Weights of a small transformer language model: learned and rotary positions.
MLP neurons of a small language model. Each row is named by its layer, matrix (gate and up: input weights) and neuron, and shows model dimensions 48-143. Each number is 200 + 30 x the weight over its row's rms, rounded and kept within 0 to 999. A neuron's up and down rows have the sign that makes its largest values positive.
After each neuron's rows, "fires in" lists the words (lower case) most often at its 100 highest values on Wikipedia text that the model never trained on.

L3.gate80,185,176,209,150,176,178,204,198,257,173,204,246,235,220,172,215,192,218,160,267,175,229,214,194,258,211,203,220,206,190,208,185,165,177,161,247,170,193,230,192,183,194,214,192,179,185,167,218,225,218,195,214,222,191,198,158,221,251,171,189,161,198,165,108,191,261,198,133,225,250,258,191,232,176,190,191,206,172,169,176,209,244,168,192,209,190,220,193,238,159,188,207,161,205,165,190
L3.up80,224,187,130,199,212,207,222,214,207,178,179,249,224,230,177,198,205,238,166,198,165,234,218,234,214,227,175,196,231,201,177,203,186,211,182,247,246,226,274,131,188,164,293,220,200,164,191,200,168,237,205,173,175,209,205,188,192,235,190,201,162,157,254,171,178,241,203,187,181,208,228,198,224,221,187,187,215,217,210,209,201,156,199,186,234,178,253,169,246,186,223,224,223,216,191,196
fires in: "is", "are", "the", "a", "becomes", "me"

L8.gate580,139,202,186,171,187,197,247,193,234,198,167,214,243,209,190,238,202,202,220,267,227,221,171,172,191,199,198,232,192,187,208,250,172,155,221,176,168,192,203,197,201,234,198,155,189,206,232,190,217,265,219,184,193,192,198,109,203,219,215,152,179,194,150,187,199,227,292,163,144,198,237,167,264,207,199,182,186,197,209,200,165,230,220,185,211,210,232,205,215,185,183,202,218,212,160,216
L8.up580,205,173,262,199,183,238,147,181,253,182,184,279,227,230,195,199,200,194,231,222,210,149,118,186,212,212,213,214,235,247,176,159,185,231,183,185,199,193,210,185,224,236,164,198,229,118,208,204,162,211,198,174,180,250,201,234,168,162,157,205,230,199,214,136,228,235,237,151,258,208,160,209,199,189,137,194,192,176,201,167,220,191,201,158,226,208,249,223,229,212,216,234,198,231,144,235
fires in: "the"

L5.gate319,199,215,189,140,199,191,155,204,178,173,225,215,181,219,166,169,162,181,225,220,213,243,229,161,211,188,184,236,161,183,187,194,191,158,193,207,226,206,149,211,202,245,151,239,206,230,216,184,185,202,214,186,246,185,200,199,160,196,171,230,196,202,141,191,200,231,172,240,147,211,196,201,211,230,171,180,143,169,227,211,222,240,213,184,164,253,230,170,203,204,263,176,203,155,192,168
L5.up319,191,201,190,237,210,205,195,190,187,152,210,185,227,225,140,224,205,211,182,197,194,193,192,209,170,134,272,199,211,217,163,218,242,211,239,178,213,177,237,156,201,189,187,220,230,100,193,138,204,162,140,240,250,248,228,233,175,184,206,231,239,190,175,223,229,162,214,169,145,163,176,171,214,212,220,187,174,261,191,250,209,181,222,219,202,240,208,165,232,245,183,213,174,209,190,176
fires in: "of", "in", "on", "commemorate"

L10.gate695,179,171,234,222,220,168,190,207,224,211,215,186,200,178,171,184,180,242,201,161,214,207,164,180,147,202,162,193,192,201,228,209,228,191,215,244,226,189,180,179,179,211,151,207,145,174,215,175,189,211,167,274,237,250,187,206,244,206,191,222,254,249,163,142,163,251,215,172,150,225,184,227,186,183,188,185,236,166,187,241,159,236,225,179,189,189,213,203,239,210,270,199,253,223,150,183
L10.up695,202,217,229,195,217,172,221,216,264,213,235,155,154,197,180,193,231,234,165,175,188,161,173,205,254,202,238,194,223,210,204,233,219,200,174,211,214,180,222,188,200,198,190,197,226,215,251,229,177,177,191,182,253,234,211,186,245,209,123,217,235,291,155,192,241,198,214,228,190,218,174,155,156,189,200,220,207,211,191,179,230,236,230,209,188,198,221,266,201,193,206,183,195,162,144,194
fires in: "to", "may", "not", "help"

L2.gate519,187,204,179,132,193,178,199,190,208,208,154,206,238,215,167,209,192,225,256,205,234,223,226,211,192,165,177,210,178,170,148,181,194,176,266,148,191,188,159,199,203,196,210,169,170,220,160,187,182,223,178,226,239,169,205,165,197,168,228,203,206,220,153,231,202,203,145,202,232,252,328,233,297,202,180,213,184,173,185,205,163,218,285,243,164,221,197,230,194,251,166,169,173,217,206,173
L2.up519,175,248,260,186,192,216,292,201,193,220,216,178,210,258,233,194,202,190,224,190,173,172,204,186,191,217,174,189,189,196,178,251,211,202,205,214,168,204,178,211,193,182,214,186,191,226,233,206,201,207,192,157,212,205,124,165,197,190,201,168,184,191,184,196,262,215,121,213,198,204,219,241,191,146,215,160,240,181,197,180,182,240,193,251,189,222,219,200,207,164,213,189,178,213,202,217
fires in: "is", "film", "of", "characteristics", "are", "single"

L11.gate162,208,155,208,179,191,220,244,173,241,225,190,180,205,208,157,207,235,202,209,248,206,233,200,193,200,242,283,173,187,250,238,191,240,211,194,231,181,240,259,172,201,208,179,188,157,170,258,203,215,151,224,234,220,197,214,226,228,215,197,180,196,241,210,149,224,223,220,218,191,219,180,243,215,173,223,206,168,194,226,252,168,192,180,179,189,151,252,182,226,180,238,261,264,180,231,221
L11.up162,235,209,205,280,156,164,264,222,191,242,195,150,182,169,174,237,222,208,150,171,181,146,224,237,190,215,168,156,178,238,186,205,212,222,217,203,221,209,192,222,191,241,252,216,168,167,223,244,181,206,219,174,178,167,184,217,225,191,183,173,252,210,208,180,249,175,184,260,174,208,195,153,193,186,183,191,213,224,207,187,175,181,190,236,193,136,246,192,199,209,241,189,216,193,241,211
fires in: "to", "did", "will", "would", "may"

L12.gate13,144,178,176,211,190,211,152,234,131,155,153,231,275,212,160,227,202,152,224,248,193,212,188,227,177,180,164,214,197,97,212,209,146,193,175,184,184,198,239,206,258,188,176,171,177,216,262,171,227,214,163,196,219,207,207,209,202,226,198,183,239,216,162,233,244,179,217,225,191,184,259,246,232,216,189,207,195,172,253,186,211,192,241,176,190,204,211,199,216,223,208,219,192,236,183,202
L12.up13,153,220,190,200,157,243,160,222,205,160,184,229,254,167,218,216,244,162,175,215,205,201,229,227,189,199,173,225,156,275,269,206,183,223,231,194,177,145,204,129,210,150,208,202,199,218,213,156,209,216,174,230,174,243,233,194,204,229,207,194,204,211,169,155,189,214,216,224,218,187,200,188,197,203,180,213,252,178,181,223,191,149,154,142,227,241,184,186,232,196,251,238,228,221,223,171
fires in: "of", "several", "other", "the", "from", "many"

L6.gate109,167,209,177,238,159,214,188,207,213,181,159,195,209,219,214,193,234,221,202,230,170,209,197,202,139,240,205,219,171,145,144,214,187,176,218,208,149,192,253,143,187,223,238,195,190,246,180,236,229,240,218,211,185,215,199,90,186,249,156,229,221,195,157,179,182,241,191,177,144,239,221,217,206,189,206,199,237,214,148,230,191,254,176,207,207,188,186,225,152,176,222,181,218,175,218,246
L6.up109,232,245,234,221,242,201,228,206,214,144,223,274,198,168,253,210,180,202,173,236,219,175,185,195,200,231,206,207,163,189,191,212,146,180,213,213,198,213,187,205,179,177,193,252,283,201,205,176,221,176,253,181,134,203,236,242,197,167,201,224,195,202,213,184,173,183,199,237,183,257,152,221,164,235,233,195,216,213,229,178,188,203,120,264,177,124,211,208,225,216,185,175,176,187,234,206
fires in: "united", "american", "december", "university"

L10.gate684,222,206,208,192,195,150,205,207,227,214,209,190,219,185,170,209,155,247,209,240,217,170,208,179,189,202,163,163,204,193,151,197,239,154,193,237,182,202,150,209,201,226,151,200,173,186,165,143,222,215,183,261,272,184,198,185,179,220,203,183,197,250,202,255,175,216,190,196,170,239,129,142,203,249,153,253,187,271,215,224,252,184,200,201,201,241,252,175,244,178,171,165,189,207,214,195
L10.up684,226,176,180,214,183,130,218,215,235,200,179,177,221,192,169,205,216,206,194,197,251,216,220,160,208,248,219,186,207,200,177,161,192,150,189,227,265,237,168,191,178,200,144,224,239,151,233,181,218,204,206,259,222,194,186,224,197,236,190,216,173,192,138,200,177,213,144,186,213,211,203,192,236,200,183,181,195,284,266,241,216,208,165,189,226,186,221,152,223,219,190,184,148,229,150,172
fires in: "in", "at"

L11.gate216,139,201,228,207,256,206,175,224,237,219,166,195,234,226,176,236,208,182,204,179,172,155,241,200,190,218,244,191,214,221,191,217,234,216,199,210,227,205,202,179,218,226,183,220,206,156,216,173,209,242,167,152,203,216,219,199,224,190,193,199,232,253,179,170,261,197,189,205,183,212,155,188,190,169,161,241,184,193,182,180,161,186,236,207,145,220,262,263,172,191,221,248,244,190,189,209
L11.up216,171,234,158,176,232,242,193,173,175,222,157,200,244,202,181,191,176,197,174,133,242,234,151,162,189,185,194,183,206,219,232,240,252,234,197,150,138,241,220,155,198,188,185,144,190,174,193,225,205,187,220,194,196,241,164,192,222,203,248,227,229,233,162,186,168,229,210,152,162,177,192,162,172,212,197,250,210,172,235,192,197,158,173,193,171,204,193,165,174,230,192,203,205,205,144,205
fires in: "to", "t", "later", "also"

L8.gate316,183,199,207,163,173,184,231,221,185,187,187,201,176,219,182,154,156,223,202,230,176,286,178,152,172,217,193,228,184,196,185,208,214,166,179,242,195,168,177,207,169,216,217,223,200,192,199,143,221,236,173,209,259,197,184,164,152,175,219,217,247,209,185,154,185,220,174,192,183,217,201,148,207,184,170,204,206,213,187,180,214,243,276,177,187,227,207,232,208,209,225,219,143,215,165,191
L8.up316,175,192,163,183,211,176,227,192,204,196,162,250,228,152,225,175,113,188,182,213,198,199,167,226,160,222,270,212,192,201,199,192,260,176,198,200,176,264,181,201,217,208,142,228,174,163,245,198,206,206,210,172,211,198,228,140,243,211,253,201,238,246,216,172,241,175,240,177,168,204,198,204,234,207,187,236,238,234,220,169,194,240,207,151,179,191,238,240,226,136,219,220,201,204,153,237
fires in: "in", "at", "on", "as", "by"

L2.gate293,220,238,201,156,182,183,240,181,214,211,161,228,305,218,188,210,228,196,216,240,174,181,151,190,277,204,201,182,213,203,226,188,192,215,223,189,175,216,234,193,220,236,160,181,173,167,256,246,236,199,228,190,214,172,168,232,204,208,233,207,159,187,151,216,170,210,228,226,187,233,247,169,286,212,248,228,183,147,176,192,226,234,192,164,199,198,251,212,217,174,211,185,197,204,194,243
L2.up293,185,204,191,221,224,167,200,212,157,201,189,180,270,197,150,265,139,198,213,215,247,252,193,215,268,171,212,172,189,184,191,227,191,188,227,168,175,197,202,221,180,196,220,193,227,151,214,201,224,195,218,193,192,158,166,238,211,165,174,251,155,250,190,208,241,214,194,203,273,227,253,208,234,209,260,214,224,189,204,164,230,198,219,191,214,210,244,213,203,182,184,235,176,230,221,216
fires in: "the", "second", "first", "most", "not"

L2.gate344,206,156,199,235,170,180,193,188,313,201,166,204,198,206,201,224,191,161,195,238,230,200,179,185,213,235,200,150,201,180,193,216,252,185,176,245,205,227,230,253,251,200,169,200,156,170,194,215,182,227,196,261,168,223,170,240,178,222,265,166,226,196,177,172,210,170,187,199,199,232,191,250,190,208,198,220,190,193,201,230,179,251,184,217,199,201,193,183,248,159,171,205,164,175,172,182
L2.up344,185,181,212,177,204,239,224,191,206,171,267,188,224,189,249,173,205,216,241,197,175,257,199,215,203,232,233,235,185,217,239,172,168,228,228,158,200,194,229,227,202,217,200,205,179,212,214,193,304,198,145,171,188,217,235,117,184,182,183,249,238,171,214,233,198,232,205,217,182,206,219,189,225,186,199,235,200,188,174,209,226,188,222,135,185,200,172,181,180,213,256,185,239,216,240,205
fires in: "john", "charles", "michael", "george"

L12.gate698,132,162,210,203,214,223,233,144,241,189,140,177,200,260,231,220,215,222,195,190,179,214,165,184,185,214,220,201,218,187,198,219,228,208,210,208,202,223,192,233,142,248,148,234,214,189,256,205,218,245,218,238,170,239,194,159,230,187,243,158,215,269,176,175,170,235,164,201,158,210,213,195,194,187,172,208,139,166,211,225,160,241,247,229,141,169,221,209,221,200,263,243,214,216,157,206
L12.up698,152,192,141,228,201,207,228,167,225,233,130,228,193,166,223,185,203,193,149,161,181,195,166,226,235,191,230,187,264,255,211,174,198,219,168,192,196,205,210,191,173,216,173,271,240,162,231,219,187,182,208,199,211,203,161,183,222,223,231,195,209,227,202,146,227,218,181,200,188,182,198,196,205,199,179,173,161,186,203,197,157,199,213,209,219,189,253,203,230,205,252,218,175,184,140,243
fires in: "i", "t", "will", "to", "can"

L8.gate502,172,182,190,155,225,139,185,173,151,173,205,213,199,215,154,196,187,186,179,222,186,200,208,224,193,253,246,256,184,137,169,223,161,180,193,255,173,183,206,202,255,187,186,204,193,239,224,220,174,270,234,194,174,208,181,178,197,184,182,184,229,233,125,206,195,176,166,205,138,238,260,208,222,206,243,152,208,196,167,214,219,230,232,213,159,211,212,191,238,168,184,217,147,184,249,218
L8.up502,190,192,170,243,211,189,171,216,192,210,162,183,213,225,207,261,236,201,199,200,234,215,128,186,198,189,230,211,206,226,149,205,244,186,162,233,220,207,152,208,196,231,147,204,215,191,215,116,187,219,192,204,175,268,160,153,251,240,217,185,253,165,170,173,206,206,182,223,206,226,214,206,194,148,195,241,200,233,259,197,169,213,199,214,164,208,250,187,240,232,230,200,162,154,191,174
fires in: "were", "are", "is", "from", "also"